Weights of a small transformer language model: MLP 704 SwiGLU, 16.9M parameters.
MLP neurons of a small language model. Each row is named by its layer, matrix (down: output weights) and neuron, and shows model dimensions 0-127. Each number is 128 + 24 x the weight over its row's rms, rounded and kept within 0 to 255. A neuron's up and down rows have the sign that makes its largest values positive.
A block is one neuron, or neurons of one layer that tend to fire together. After each block is what it responds to, as a language model described it from the Wikipedia text at the highest values.

L6.down93 [112 134 148  91 135 134 119  93 134 139 115 134 126 135 150 114 132  91 143 103 132 139  97 111 145 154  93 107 142 118 121 123 132 104 163 142 116 149 118 120 117 146 117 100 159 142 139  97 104 168 108 155 140 126 123 139  98 132  89 122 132 111 114 120 121 104 138 179 176 153 120 108 144 153 108 139 125 129 125 117 167 146 161 134 143 142 114 117  69 116  86 120 109 114 121 151 121 121 136 192 104 147 117 174 152 118 150 166 151 153 133 127 155 132 149 114 129 161 105 192  66 103 125  94 159 100 143 107]
L6.down99 [ 96 154 148 146 108 122 147 134 102 163 148 131 104 147 130 154 120 133 110 142 111 142  87 171 156 143  92 125 113 154 136 156 124 140 133  76  71 146 101 174 134  73 152 135 130 117 122 132 147 152  77 173 151  94 131 137 143 152 129 152 123 112 130 121  90 131 143 113 145 105 105  92  85 124  98 115 140 138 120 102  95 148  93 137 122 147 134 133 137 142 121 119 125 136 131  73 132 112  99 118  91  89 157 183 146 125 121 126 145 108 146 128  74 135 125 104 118 151 149 124  87 143 137 110 171 135 156 124]
L6.down225 [143 110 168 112 138 165 109 118 152 126  98 146 102 106 163 123  92 119 145 135 129 151 172 128 124 114 125 141 125 140 112 117 126 123 146 100 113 119 138 163 136 138 123 108 117 111 162 184 154 115 118 135 193 132 131 112 168 147  83 139 103  39 115 149  99 124 132 176 155 149 151 154 156 153 133 148 111 128 141 124  77 155 122 117 141 110 118 149 149 126 116 134  60 139 137  64 116 129 119 130 108 110 161 107 149 131  99 153  95 145 146 169 108 155  99 124 146  94 118 119 100 125 116 151  93 144 169 135]
L6.down304 [ 91 125 122 147 110 149  94 117 136 121 121 123 186 138 115 124 153 139  71 149 109 136 141 140  86 132 183 128 118 123 123  89 125 105 104 133  70 104 128  53 134 114 118 127 110 108 121 108 127 145 119 141 122 158 147 117 160 106 134 129 149 158 115 153 140 109 133 103 145 113 101 172 142 109 147  95 128 171 114  81 113  78 116 108 131 154 115 176 127 130 123 126 118 107 145 127 160 120 122 107 118 127 165 164 121 148 155 123  86 103 115 116 112 108 155 115  91 141 104 161 120 145 118 117 126  97 121 115]
L6.down307 [143 125 134 127 119 123 103 139 147 190 126 139 144 128 175 100 111 113 139 123 168 130 114 108 172 125  99 121 147 141 168 138 132  93 124 119 111 137 129  98 112 145 141 146 113 104 134 146  97 112 146 127 159 118 161 167 102 104 125  88 138 162 107 146 167 167 104 173 134 173 136 117 189  79 171 124 121 165 115 131  65 151 133 177 124 111 125 107 109 116 121 105 117 101 128 188 173 147 161 159 133 156 165 111 160  81 149 129 129 126 152  93 102 130 156  87 155 104 145 104 156 128 114 140 136 109 131 114]
L6.down348 [142 130 118 129 125 146 129 153 107 107 141 156 116 122 114 159 149 107 110 158 141 105 148 121 190 103 115 105 136 149  85 146 130  99 125  98 105  87  93 136 128 167 172 101 110  88  99 131  85 100 137 131 130 105 143 130 140 138 110 173 119 122 119 109  92 131 117  90 175 117 120 163 166 148 132 142 124  97 100  89 108 134 112 102 112 134 119 125 133 136  67 131 146 164 133  80 184 134 156 165 160 136 132 129 139 169 122 116 172 120 119 146 155 108 128 121 112 147  99 115 143 124 100 136 141 143 171 139]
L6.down412 [127 189  91 178 125 143 141  81 137 176 127 127 105 145  90 119 115 138 145  78 141 104 148 120 115 167 111 153 133  60 101 142 109 141 123 144 145 119  91 172 106 119 120 127 134 124 124 145  88 119 134 157 142 127 136 105 113 134 130  85 125 191 123 150 145 106 134  91 128 123 114 139 118 124  78 124 182 125 140 111 130 121 147 118 113 165  96 145 113 154 166 137 114 101  97  92 125 140 113 133 159 136  90 148 109 124  95 155 122 161 144 121 132 145 145 105 157  98 144 103 112 128 105 113 146 120 111  89]
L6.down644 [126 150 102 134 145 136 111 127 102 209 131 147 127 150 127 114  92  97 133 143 124 159 123 156 138 175 101 146 126 126 151 132 124  84 144 132  80 121  95 145 130  93 147 143 103 122 115 166 167 112 101 130 177 139 102 130 118 109 136 127 131 113 113 133 122 108 160 107 162 112 141 119  78 177 108 108 142 101 169  78  91 116 136 117 112 138 106 123 152 120 137 133 158 140 126 148 133 126 128  84 145  82 102 153 123 111 152 108 131 147  87 131 119 119 165 122 121 136 121 134 102 109 120 146  83  97  95 105]
Responds to: Biography dates and name-pieces. Birth years inside parenthetical life dates in opening lines of biographies (20 July 1930 –), plus mid-word pieces of foreign proper names (Tegula hotessieriana, Idlib, Frisian).

L6.down29 [118 106 106 118 116 110 126 145 129 131 159 135 145 126 101 107 112 132 188 143 125 119 165 117 151 129 115 129 153 136 187 146 140 157 104 162 135  68 119 152 170 124 104 169 151 123 134 156 133 156 144 136 129 152 108  94 137 123 143 122 136 166 146 136  88  73 128 139 136 119  83 157 147 173 133 152 142  83 121 130 151 138 157 130 115 155 184 126 138 114 153 121  85 123 130 121 149 133 102 139  60 169 170 119 134 111 133 128 118 123 111 155 129 143 107 165 141 110 133 115 145 110 111 116 109 134 131 159]
L6.down50 [182 121 139 126 128 128 136 107 113 165 149  93 137 126 104 151 122 115 117 160 121 119  87 135 134 128 133 118 102 116 136 112 192 110 149 129 155 113 210  99 127 146 110 115 175 107 128 158 167 159 139 161  85 139 112 148 119 172 150 124 157 127 106 157 127 148 124  94 156 117 111  96 162  97 130 136 136 117 158 137 117 120 118 148 128 127 112 144 131 127 151 108 158 167 130 147 135  99 155  78 133  92 133 109 148 104 151 169 122 135 109 110 114 117 125 183 104 149 150 138 121 109 128 117 136 106 130  97]
L6.down143 [114 119 151 102 126 101 120 142 145  81 104 121 194  76 107 150 116  89 162 127 116 165 152 126 123 136 158 174  84  87 132 164 176 167 111 134 113 105 135  99 125 116 127 119 121 119 119 133 140 147 119 116 146 135 139 138 116 132 112 132 132 138 101 114 103  97  83 118 148 113 119 151 112  86  88 116 104 123 139 128  83 141 117 125 173 139 139 170 120  89 128 144  97 158 137  73 153 112 125 150 120  89 131 132 133 130 163 108 157 124 139 145  77 155 121 149 131 140 127 117 114 128 150 139  96  96 134 148]
L6.down166 [169  89 130  87 121 140 118 146 167 107 121 128 117 124 167 153 140 153  86 143 133 152 116 162 125 121 124 141 145 139 162 155 122  96 119 171 135 130 137 106 136 132 104 166 113 138 123 158 135 130 139 152 135  93 146 127 124 122 118  80 117 100  99 181 104 157 147  96 106 144 111  81 130 154 121 171 111 154 133 142 163 138 147 152 105 148 153 139 146 140 132 139 191 115 125 124 132 107 175 171 107 111 156 103 173 158 153  99 122  99 141 140 133 122 132  89 147 137 113 146 129 184 113 159 129 149 125  86]
L6.down273 [112 117 121 140 128  83 116 121 118 121 132 101 118 142 138 128  42 146 111  87 156 176 108 149 106 177 145 114 100 121 145 117 126 134 131 104 115 130 132 160 118 156 129 116 134 132 116  75 122 118 116 142 189 112 160 152 124  93 120 126 148 125  86 120 153 176  66 148 134 156 131  90 143 128 126 161 139 169 138 140  60  94 115 103 163 124 143 123 130 124 120 164 116 130 116 157 136 112 128 111  89 105 126 105 137 135 113 174 137 128 141 181 144 140 122 119 173 118 128 138 110 153 109 142 143 147 100 130]
L6.down372 [149  77 121 130 106 125 113 101 135 108 110 169 148 118 145  89 143 116  93 142 122 108 115 126 100  98 109 151 140 124 114 130 143 129 152 123 139 124 159 106  97 132 117 120 169 142 164 162 131 111 170 141 169  93 142  80 115 153 155 138 112 160 129 182 123 106 140 142 158 117 171 141 120 133 148  93  73 142 114 151 188 143 127  98 116 136 145 165 119 117 139  74 133 144 153 113 114 134 112 173 132 144 144  75 145 134 176 145  99 129 150 166 136  99 106 141 129 117 124 128 110  76 124 111 135 114 153 165]
L6.down388 [109 122 137  94 207 132 151  91 147 112 142 150 122 125 161 131 142 135  91  98 124 151  86  91 143 180 128 117 105 144 177 109 138 129 124 133 135 108 103 153 184 112 136  97  83  90 125 144 131 121 109  97 121 124 109 118 144 149 152 119  79 147  95 119 104 120 113  96 101 131 126 109 129 122 106 131 160 157 130 150 110 121 123 171 137 134 117 121 132 124 142  71 133 132 129 200 107 156 139  75 126 131 122 111 119 139 127 142 109 116 148 128 135 128 160 146 144 145 107 147 109 149 117 123 133 139 113 103]
L6.down569 [111 138 140 181 106 121 123 162 155 102  97 124 134 120  94 141 153 127 157 101 121 139 123 100 145 103 133 149 134 123 153 102 140 128 140 156  96 115 153 132 145 148 119 108 155  95 110 164 114 113 130 103 139 119 108  93 150 145 172  74 159  85 168 153 161  87 150 160 139 114 125 110  91 116 160 109  93 121 168 118 116 162 131 181 122 122 119 140 151 138 116 129 116 124 149 142 130 161 143 142 140 106 139  76 154 102 156 108 122 169 103 139 107 105 112 114 104 164 138 153 126 143 132 128  97 149 106 152]
Responds to: Mid-word proper-name pieces. Inner word-pieces of rare, often foreign proper names split into several tokens, such as Ro-ch-dale, Mag-rit-te, Sal-ak-ati.

L4.down123 [153 122 143 166 140 127 116 150  98 110 166 133 135 122  83 138  95 118 127 118  73 136 109  86  76 139  92 111 163 122 117 157 144  93 133 124 149 147 124 138  92 105 147 148 116 156 140 106 105 143 150 134 127 150  82 165 148 133 136 130 135  95 123 153 122 153 120  79 108 101 181 108 122 143 124 135 111 115  71 111 115 140 122 114 137 137 139 160 121 133 102 136 150 117 144 123 139 137 151  71 161 131 126 116 152 115 141 125 141  98  88 126  95 124 113 158 136 187 139 140 152 173 135  74 108 126 131 110]
L4.down141 [119 160 149 153 129 136 153 100 155 128 133 119 149 103 109 107 152 118 106  87 112 153 117 127 132 137 123 105 142 105 153 131 103 175 138 155 146 109 128 135 154 143 133 115  99 132 112 120 151  87 137 157 128 186 131  63 111 110 105 139 187 159 133 154 136 142 121 104 146 119 129 112 180 100 117 143  91 154 128 141  76 145 115 118 116 142 144 154 212  88 122 132 117 142 136  37  85 108 141 123 118  83 114  91 167 134 160 178  92 119 162 147 109 143 130  89  85 144 165 169 110 130  95 160 156 134 146 133]
L4.down143 [135 108  97 136 110 122 149  96 124 122 112 135 162 180 111 128 116 123 170 160  99 155  86  92 161 123 103 127 163 112 118 139 101  74 125  95 135 169 115  95 112 100 133 129 108 119 127 129 138 168 174 118 133 125 112 135 130 152 111  85 139 122 125 140 107 145  85 155 121 196 155 143 141  86 166 117 106 126 144  90  84 132 118 105 147 146 130 117 110 142 148 163 158 143 107 135 131 156 145 107 140 148 128 135 157 148 120 161 147 136 144 102 127 164 128 117 144 123 132 133 158 110 126 169 117 125 132 150]
L4.down187 [143 140 128 153 145  85 136 139 126 127 136 113 129 114 130 127 130 137 114 140 119 128 146 104 170 117 132 171 150 124 146 133 103 101 149 130 174 116 140 114 151 125 100 123 113 108  92  86  97  84 117 141 132 155 139  90 118 128 174 174 117  80 137 101 137 109 133  95 161 142 156 152 122 131 154 139 106 103  97 142  20 123 118 111 157 140 123 145 130 101 160 104 146 103 128  73 153 106 118  98 132 119 121 100 109 155 161 121 167 121 101 130  85 117 117 187 135  87 150 107 128  95  84 143 106 148 113 143]
L4.down369 [121 182 147 114  88 193 109 122 132 165  48 123 129 138 150 130 129 150 120 119 123 114 120 132 110 149 135 134 160 102 134 190 138 148 130 123 140 120 170 151 110  96 116 130 145 124 197 132 157 120 145 158 168 108 139 129 152 125 119  85 159 124 105 125  93  99 111 145 118 130 146 110 146 100 153 129 128 120 134 120 164 158 135 143 127 106 144 103 101 145 109 108 129 138  83 196 145 141 131 156  75 110 159  94 124 117 136 133 109 107 166  94 166 122 141  98 138 157 150 116  99 141 135 136 133 140 147 115]
L4.down375 [153 132 104 134 117 102 104 153 159 103 129 157  97 115 130 122 107 128 141 146 155 107 136 139 121  97 129  66 127 115 134 118  94 128 138 135  88 129 143 141 149 101 154 170 125 139 130 132 107 110 130 117 133 102 120 153  84 117 108 121 132 118 108 122 151 115 151 141 119 139 138 156 158 169 120 140 116 147 130 111 139  85  68 165 121 105 141  69 135 140 121 116 141 135 121 200 152 121 155 137 155 133 158 116 138  95 125 135 107  91  91 101 116 178 108 160  78 175 124 142 113 134 131 116 111  96 167  95]
L4.down451 [164 156 136 132  98 136 123 112 137 193 117  93 145 172 129 128 131 166  96  84 156 136 111 140 118 152 138 174 164 118 151 150 130 141 131 136 139  95  97 122 116  93 132 159 160 195 153  93 116 131 138 119 169 148 105 121  94 144 139 125 118 149 108 127 126 125 104 113  98 149 131 103 114 109  83 145 114 110 116 122 159 158 102 115 137 132  99  94 158 178  88  86  80 106 143 162 111 103 148 129  99 110 144 106 119 141 108 115 169 105 137 139 158 143 130 122 146 147 138  90 103 156 152 101 143 133 125 125]
L4.down673 [145 114 153 195 128 170 100 169 103 104 110 112 144  91 128 149 139 150 130 129  95 143 113 135  89 139 152 139 139 110 130 122 129 110 162 122 117 165 143 109 137 114 169 132 114  81 142 149 127 128 157 160 137 149 103 144 138 110 142 123 135 118  86 132 104 174 122 142  83 114 126 105 152 126  91  91 145 172 110 128 235 138 105  98 135 125 113 114 130 150 124 118 127 110 146 133 143 159 142 139  99  90 135 118 102 140 118 119  69 130 136  83 112 152 147 134 155  85 106 113 103 176 142 117 153 148 148 134]
Responds to: Year in full dates. Year numbers completing a written date right after a month name or day, as in 14 April 1917, July 20, 1928, or in table cells.

L6.down48 [133 146 110 154  90 112 130 162 109 133 134 136 113 133 133 129 124 160 119 142  85 131 121 180  87 107 109 108 129 108 114 144 100 177 108 104 167 167 141 110 104 141 120  96 132 124 109 126 115 133 151  95  79 147 133 125  98 122 142 155 101 126 158 160 115 117 139 150 154 103 135 117  95 135 130  72 127 155 131 120 128 157 162 121 167  79 107 116 107 164 173 102 164  87 122 141 129 143 147  99 143 143 115 116 132 124 126 116  83 121 133 126 127 153 133 134 158 122 150 151 117 115  98 118 117 145  96 116]
L6.down187 [ 89 134 162 127 107 112 108 131 156 153 153 104 119 131 111 120 147 137 140 174 136 139 111 148 152 119 119 165 107 141 129 108 124 144 131 150 112  80 154 142 104 121 130 129  98 122 116 135 121 133 113 123  95 148 116 117 166 116 137 139 153 133 132 142 110  73 101 128 144 130 220 120  85  93 188 111 134 103 150 132 149 142 129 165 119 136 102 128 170 139  92 137 123 150 142 147 110 169 171 142 123 117 119 149 146 127 158 137  84 103 135 132  94 122 130  73 146  85 134 109 150 119 134 154  79  80 107 137]
L6.down233 [153 114 119 143 159 112 171 125 118 115 158 200 125 138 121 118 104 169 120 117  85 134 159 132 115 119  80 186  88  92  91 150 156 117 151 124 134 132 157 171 139  93 140 118 147 139 149 100 132 147 106 141 134 118 117 139 149 131  96 151 137 112 154 125 105  94 132  84 132 116 150 127  86 111 162 117  74 126 112 134 184 153 118  94 131 162 167  90  97 110 122 157 145 124 169 120 152 148  72 151 177 124 152 157 118 110 123 178  97  77 125  85 108 125  91 157 149  91  85  99 117  92 142 158 119 105 131 122]
L6.down251 [ 90 176 119  88 128 151 140 144 161  97 110 139 110 128 115 132 101 124  96 109 141  88 122 134 187 175 146 158 136 120 122 102 122 168 164 124  88 137 153  92  87 141 152 116 136 125  99 108 149 107 117 125 129  92 151  76 144 143 108 109 149 128 144 179 134 125 129 135  94 135 138 183 110 137 135 167 173 114 158 143 151 130 144 139 133 116 123 128 119 121 119  54 120 106 130 143 102 124  90 106 138 150 143 153 129 144 144 168 106 125 163 142 135 132 152 134 152  87 107 116 153 108 145 145 136 122 115 125]
L6.down279 [105  90 132 129  83 117 121 160 118 113 149 107 148 120 121 132 121 140 170  79  95 124 160 128 155 154 109 169 118 162 115 145 119 143 105  97 122 129 132 135 121 101  93 189 139 123 124 130 124 117  93 145 118 162  69 137 165 136 123 120 153 164 121  95 130 149 156 102  80 148 135 128 121 138 177  62  85 130 133 155 157 108 139 126 123 102 134 116 126 188 141 154 148 129 161 129 144 144 139 138 123 114 140 149 153  63 102 139 116 112 123 119 174 142 147 179 117 112 123 133  80 134 131 137 129 112 157 139]
L6.down384 [144 106 167  80 140 125 100 101 149  91 129 125 160 140 142  92 127 150 122 129 101  87 129 116 113 174 129 149 144 129 124 121 143 102 127 128 138 136 134 158 116 138 156  91 140 142 104 104 119 143 117 149 100 156 121  46 111 105 134 146 142 127 144 129 124 145 119 125 109 149 127 148 134 132 136 162 145 111 124 141 129 102 123 121 173  99 109 123 119 125 120 123 118 161 142 129 148 173 115 120 136 173 104 135 103 132 171 133  97 109 146 189 187 114 107 147 114 113 106  94 128  91 116 132 151 158 120 101]
L6.down400 [153 154 189  92  98 100  92 106 142 145 165  76 108 117 140 122  99 163 112 155 174  79 108 111 118 149 108 113  91 165 114 106 157 126 148 114 146 118 179 164 135 113 114 116 153 151  94 115 123 135  95  95 126  92 138 150 128 132 132 131 130 114 119 153 146 154 149 127 123 103 131 119 139 155  80 154  91 124  89 110  92 129 150 129 152 127 111  68 153  85 116 115 152 135 105  88 116 126 195 114 122 117 113 106 129 165 137 122 178 114 159 105 123 137 109 147 133 116  98 149  98 114 152  92 167 112 156 123]
L6.down466 [100 117 134 159 105 155 133 122 152 119 102 103  78 149 122 138 101 110 147 148  98 150  94 159 132 106 129 153 149 111 128 123  87 114 125  97 137 125 146 145  96 140 146 140 122 174 108 178 156 103 137 112 107 129  51 150  54  98 132 109  96 151 163 135 144 151 116 146 156 110 157 152 111 174 124 104 108 110 126 194 112 143 126 149 107 114 118 145  77 124 100 165 137 138 124 135 138 165 137 136 113 189 103 116 132 134 142 130 107 131 126 127 117 149 129 161 145 135 133 104 125 157  95 111  99 152 116 101]
Responds to: Mid-word name fragments. Word pieces inside rare proper names (surnames, places, species), such as Cat-anz-aro, Alb-u-querque and Men-ch-aca, plus occasional year tokens after "In".

L4.down219 [149  88 124 163  96 136 109 153 104 137 105 129 129 141 107 130 165 109 116 120  90 117 116 172 101 119 136 136 148 111 143  90 135 148 161 134 104 165 117 154 137 155 105 153 116 124 135 112 142 138 112 132  98 155 126  96 117 137 130 163  91 136  79 123 139 147 155  99 117 104 148 121 122 166 125 163  51 102 102 137  78 116 144 151 126 157 111  73 125 144 128 116 124 137 126 127 154 111 143 162 105 140 135 151 151 152 144 125 141 113 139 150 126 137 118 161 137 120  93 119 134 148 149 136  73 148 107 116]
L4.down315 [139 111 130  98 105 104 138 136 119  90 156 129 151 131 183 142 126 136 158 120 128  97 115 123 216 139 103 105 164 133 181  76 129 113  76 149 134 160 117 131 189 131 120 120 132 146 122 138 141 103 121 138 147 114 110 121 110 171 104 124 100 125 137  97 129 109  82 141 149  51  80 128 108 117 109 146  67 123 121 114  17 135 147  86 171 125 136 158 148 121 117 100  96 146  93  27 134 115 155  94 123 140 116  99 112 116 141 159 127 132 140 148 119 101 172 157  93 102 151 164 141 146 131 121 128 142 128 113]
L4.down427 [ 77 134 149 159  91 101 168 143 128 134 118 110 141  98 181 134 137 111  99 165 167 127 108 130 157 176 106 149 129 150 102 133  96 100 104 160 131 140 114 141  94 140  91 121 112 167 135 106 144 150 151 113 107 106 118 108 161 151 164 108  80 105 142 145 125 114 142 117 137 134 189 124 159 117 137 146 141 131 119 127  68 154  84 128 123 128 138  99  81 138 142 125 127 134 160  97  98  92 123 117 118 150  89 114 108 118 120 106 162 119 114 131 111  90 111 145 137 153 140 136 131 155 101 108  74 130 149 143]
L4.down477 [155 114 157 122 141 132 124 141 100 133 106 109 114 140 169 103 142  75  85 121 132 163 121 131 141 105 129 128 118 129 134 147 129 134 107 125 126 108 137 145 166 126 115 114 159 127  95 110 113 140 141 112 145  95 182 123 117 151 124  91 142 189 131 113 128 122 110  96 100 109 165 144 151 149 115 125 104 139  98 105  45 155 176 126 172 123  95 109 161 101 126 154  83 145 127  53 137  89 100 119 152 122 137  97 138 139 164 115 128 119 162 130 137 113  92 137 129 148  93 133 135 160 103 137 108 145 157 114]
L4.down478 [135 139 132 130 119 116 134 166  95 131 104 142 131 125 190 166 109 161  89  92 108 148 148 167 126 108 135 132 153 126 109 100 138 144 124 156  72 136 143 129 135 122 118  94 154 121 133 135 117  99 155 118 130 119 149 152 159 142  89 108 113 184 148  94 144  99 120 135 127 125 139 125 116  71 134  97 111 124  88 125  61 150  65 103 149 167 156 115 139 160  92 185  82  89 122 161 134 122 114 131  99  98 140 131 106 150 147 178 123 103 155 102 131  91  98 149 137 121 138 143 154 133 124 136  87 145 146 119]
L4.down511 [103 142 108 129 133  96 132 179 138 154 130 146 103 140 102 110 110  77 163 135  98  83 159 125  82 131 116 127 144 166 149 145 143  65 143 114 114 127 168 111 123 164 132 153 138  84 131 150 116 132 149 116 114 121  97 130  92 124 112 132 141 104 120 134  99 139 150 107 125 123 142 154 103 146 124 103  93 144 102 121  82 135 128 101 117 110  99 107 140 159 105  85 112 134 175 120 103 150 167 156 123  80 123  98  83 131 150 128 133 110 143 186 106 116 178 112 120 145  94 143 116 133 157 115 129  86 128 186]
L4.down520 [154 173 101 133 100  99 127 156 112 136  94  95 120 124 170 161  84 120  92 135 149 163 171 104 125 126 120 122 150 138 136  95 172 114 145 124 180 112 137 164 125 153 145 122  96  95 127 121 147 105 160  99 147 134 129 128 133 168 135 155  76  99 158 107 123 124 115 115 127 129 147 155 136  89 133 125 143  95 141 130 112 151 130 118 135  91 141  91 137 158 144 122 109  99 102 100 172 123 134 141 127 124  79 172 102 139 133 135 139  97 141 139 124 171 147 112 146 132  89 148 100 110 138  95 108 123 148 131]
L4.down526 [114  95 129 157 117 110 123 138 125  93 104 127 119 144 115 126 120  95 146 142 117 124 129 104 129 101 125 105 142 166 127 104 137  78 121 125 153 119 147 129 125 120 140 125 140 171 111 103 145 151 123  99 143 166 119 102 157 127 103 108  98 136 155 123  92  94 114 142 150 154 114 110 118 169 132 108 139 114 107 164  36 134 117 125 131 105 137 106 128 145 124 150 158 137 146 140 134  97 123 160  73 135 103 172 125 119 130 121 142 123 138  93  92 120 137 153 147 162 112 123 134 139 136 101  96 161 109 108]
Responds to: Mid-word pieces of names. Leading or middle word pieces of foreign proper names, often in tables and lists, such as Georg-i-ou, Portale-g-re, Fer-ré, with occasional table pipes.

L3.down471 [150 162  92 112 126 147 127 145 160 108 106 173 174 155 146 140 111  81 147 123 156 151 147 117 140 143 145 150 118 148 103 100  85 195 137 150 121 154 133 111 142 132 101 132 129 136 150  89 138 124 128 137 149 139 161 121 118 172 150 166 125 146 119 140 132 109  76 125 126 165  86 125 130 163 158 168 115 116  59 122  74 195 169  91 101 112 109 131 134 117 170 147 139 134 136  85 119 128 130  95 132 145 124 147 108 165 147 160 192 141 110 129 158 165 157 159  99 163 148 114 156 132 110 165 116 138 149 119]
Responds to: Name-start pieces. First word piece of a proper name, usually a capitalized fragment starting a sentence subject after a comma or preposition, such as Mir(amax), Bo(leyn), Z(andokan).

L4.down26 [115 114 122 108 148 112 140  85 107 155 148  97 152 120 161  84  80 108  95 139 125 122 122 102 103 143 145 106 132  67 111 138 118 135 162 132 131 176  77 158 115 139 129 142 123 129 108 103 121 144 113  82 206 132 114 111 159 133 115  89 154 122 128 114 135 155 144  95 130 142 124 110  93 156 152 154 137  96 141 116 105 113 113 121 134 136 134 115 140 108 100 114 117 153 108 117 180 106 131 129 139 118 165 177  99 136 114 106 149  79 145 143 111  82  75  96 128 130 122 161  82 161 181 103 156 113 105  88]
L4.down30 [ 86 132 130 138 105  95 145 126 119  88 144 135 154 183 141 157 132 127 173 114 135 134 155 110  82 156 132 126 101 132 152 134 148 140 112  97 146 121 138 121 108 138  84 154 170 157 133 133 151 148 128 126 112 108 118 160 130 182 163 139 116  98 169 141 142 122 110 131 128 115 100 146 150 104 115 120 120 132 154 121  37  89 169  98 109 105 118 148 172 122 144  61  96 137 132  93 126 138 103 118 156 103 113 142 122 143 165 116 181  86 152 100 133 104 135 149 145 126  72 132 139 129 115 151  93 122  88 103]
L4.down50 [156 131  87 142 145 156 125 118 125 142 112 110 165 117 129 139 135 133 141 132 139 135 117  98 177 102 122 128  97 125 110 134 149 124 156 136  97 122 118 130 127 123 105 104 153 116 111  99 137 117 110 141 143  88 155 119 112 184 135 171 128 105  97 121 144 144 128 116 134  98 116 179  94 154 149 163  65 105 104 137  50 133 153 111 129 165  88  97 150  98 112 113 107 155 127  62  96 131 147 133 105 107  93 107  98 132 177 140 130 147 121 181 137  98 127 124 119 101 121 135 135 154 134 163 126 131 127 133]
L4.down252 [142 117  84 200  93  77 174 128 137 110 118  88 183 139 147 127 113 150 113 136 131 109 121 131 133  82 144 118 134 140 116 116 147 154  99 105 152 126 103 134 142 156  98 127 121 101 123 123 130 107 130 111 137 106 124 115 150 169 166 158  97 130 169 130 106 124 150 113 140 128 143 151 101 158 135 166 100 149 141 156  85 147 152  77 131 132 169  91 124 134 129 115  94 144 159  92 132  97  99 138 123 125  99 149  86 181 120 159 144 115 143 108 143 152 111 197  90 145 120 130  92 136 144 130 110 144  88 155]
L4.down350 [161 120 150 120  84 131 148 126 150 114 155 140 157 137 111 144 149 152 118 128 144 129 102 129 176 109 117 149 131 127 105  91  93 109  92  95 125 105 126 137 131 138  69 129 145 111 115 121 123 141 126 171 142 107 160 146 162 140 117 136 102 110 154 109 113 100 143 112 137 123 113 133 117 140  91 192  91 102 105 124  50 140 104 105 144 124 115 170 122  95 138 131 141 129 126  88 142 140 168 149 124 124 127 158 119 128 167 143 148  91 105 144 133 119  76 173  85 126  96 122 147 138 119 133 151 173 129 167]
L4.down441 [159 159 149 125 100 136 141 125 123  87 118 109 134 111 127 125 115 159 117 132  94 138  71 147 181  80 151  90 135 113 169 117 131 157 150  88 115 108  99 164 119 122 165 120 135 143 141 124 128 143 112 143 118 128 142 144 131 152 122 118 128 111 169 114 109 132  82 125 100  97 139 114 154  98 132 108 113 107  99 126   0 142  79 140 137 156 123 158 141 117 121 132  94 109 135  51 183 101 144 124 144 121 114 148 121 135 140 124 166 136 118 111 103 103 107 136 118 131 103  72  85 115 119 137 139 145  79 101]
L4.down539 [ 85 106 142 130 124 157 143 107 122 159 140 134 153 163 119 146 110 168  81 142 151 149 123 119 155 124 122 150 127 130 105 126 133 107  89 115 126 134 129 117  75 138 132 125 133 144 150 131 163 118  98  53 126 124 114 120 128 131 159 158  96 121 106 181 142 107 129  92 162 132 136 134 113 136 152 151 138 157 107  94 122  99 143 127  94 133 116 177 107  89 135 115 135 160 175 114 120 117 119 108 127 113 135 123 127 117 135 134 170 129 126 155 132  97  90 151 164 157 111 118 147 167 109 160 104 117 154 147]
L4.down661 [129  87 128 153 108 151 103 107  83 117 114  59 142 164 156 101 110 100 109 115 118 134 189 145 145 125 134 123 144 129 108 107 148 109 103 138 122 146 159 110 111  85 103 102 126 132 139 127 149 129 123 111 109 153 128 152  99 152 100 106 120 105 143 142 103 143 139 166 128 139 118 118  82 168  98 111 135 133 132 173 171 148 151 108 120 112 120 117 148 107 103 150 153 174 143 142 140 132 126 131 112 120 126 161  99 157  95 143 127 142 107  58 124  79 127 111 159 131 118 115 141 137 136 153  91 123 141  97]
Responds to: Repeated proper-name pieces. Word pieces inside proper names, codes or table entries that repeat text seen earlier, such as a second Douglas, Gourd-ou, Schaff-er.

L3.down543 [114 116 101 130 130 117 141 119 103 107  81 101 112 121  89  99 114 149 123 144  90 118 122 104 144 120 121 119 120 136 117 150  73  93 135 105 126 114 118 129 143 112 159 154 158  97 128  77 148 136 118 139 130 107  89 130  95 110 137  87 145  98  89  98  82 145 138  70  93 137 158 143  87 123 162 107  95 126 158  91 124 178 127 100 129 128  89 110 124 146 123 127 117 120 136 143 143 170 112 115 114  91 173 140 135 113 160 105 131  93 143  83 108  83 167 146  92 145 128 134 131 168 172 143 109 155 140 117]
Responds to: Date completion after month. The token finishing a date right after a month name, usually a year or day number, as in July 20, 1928, 8 March 2023, and April 13 | in tables.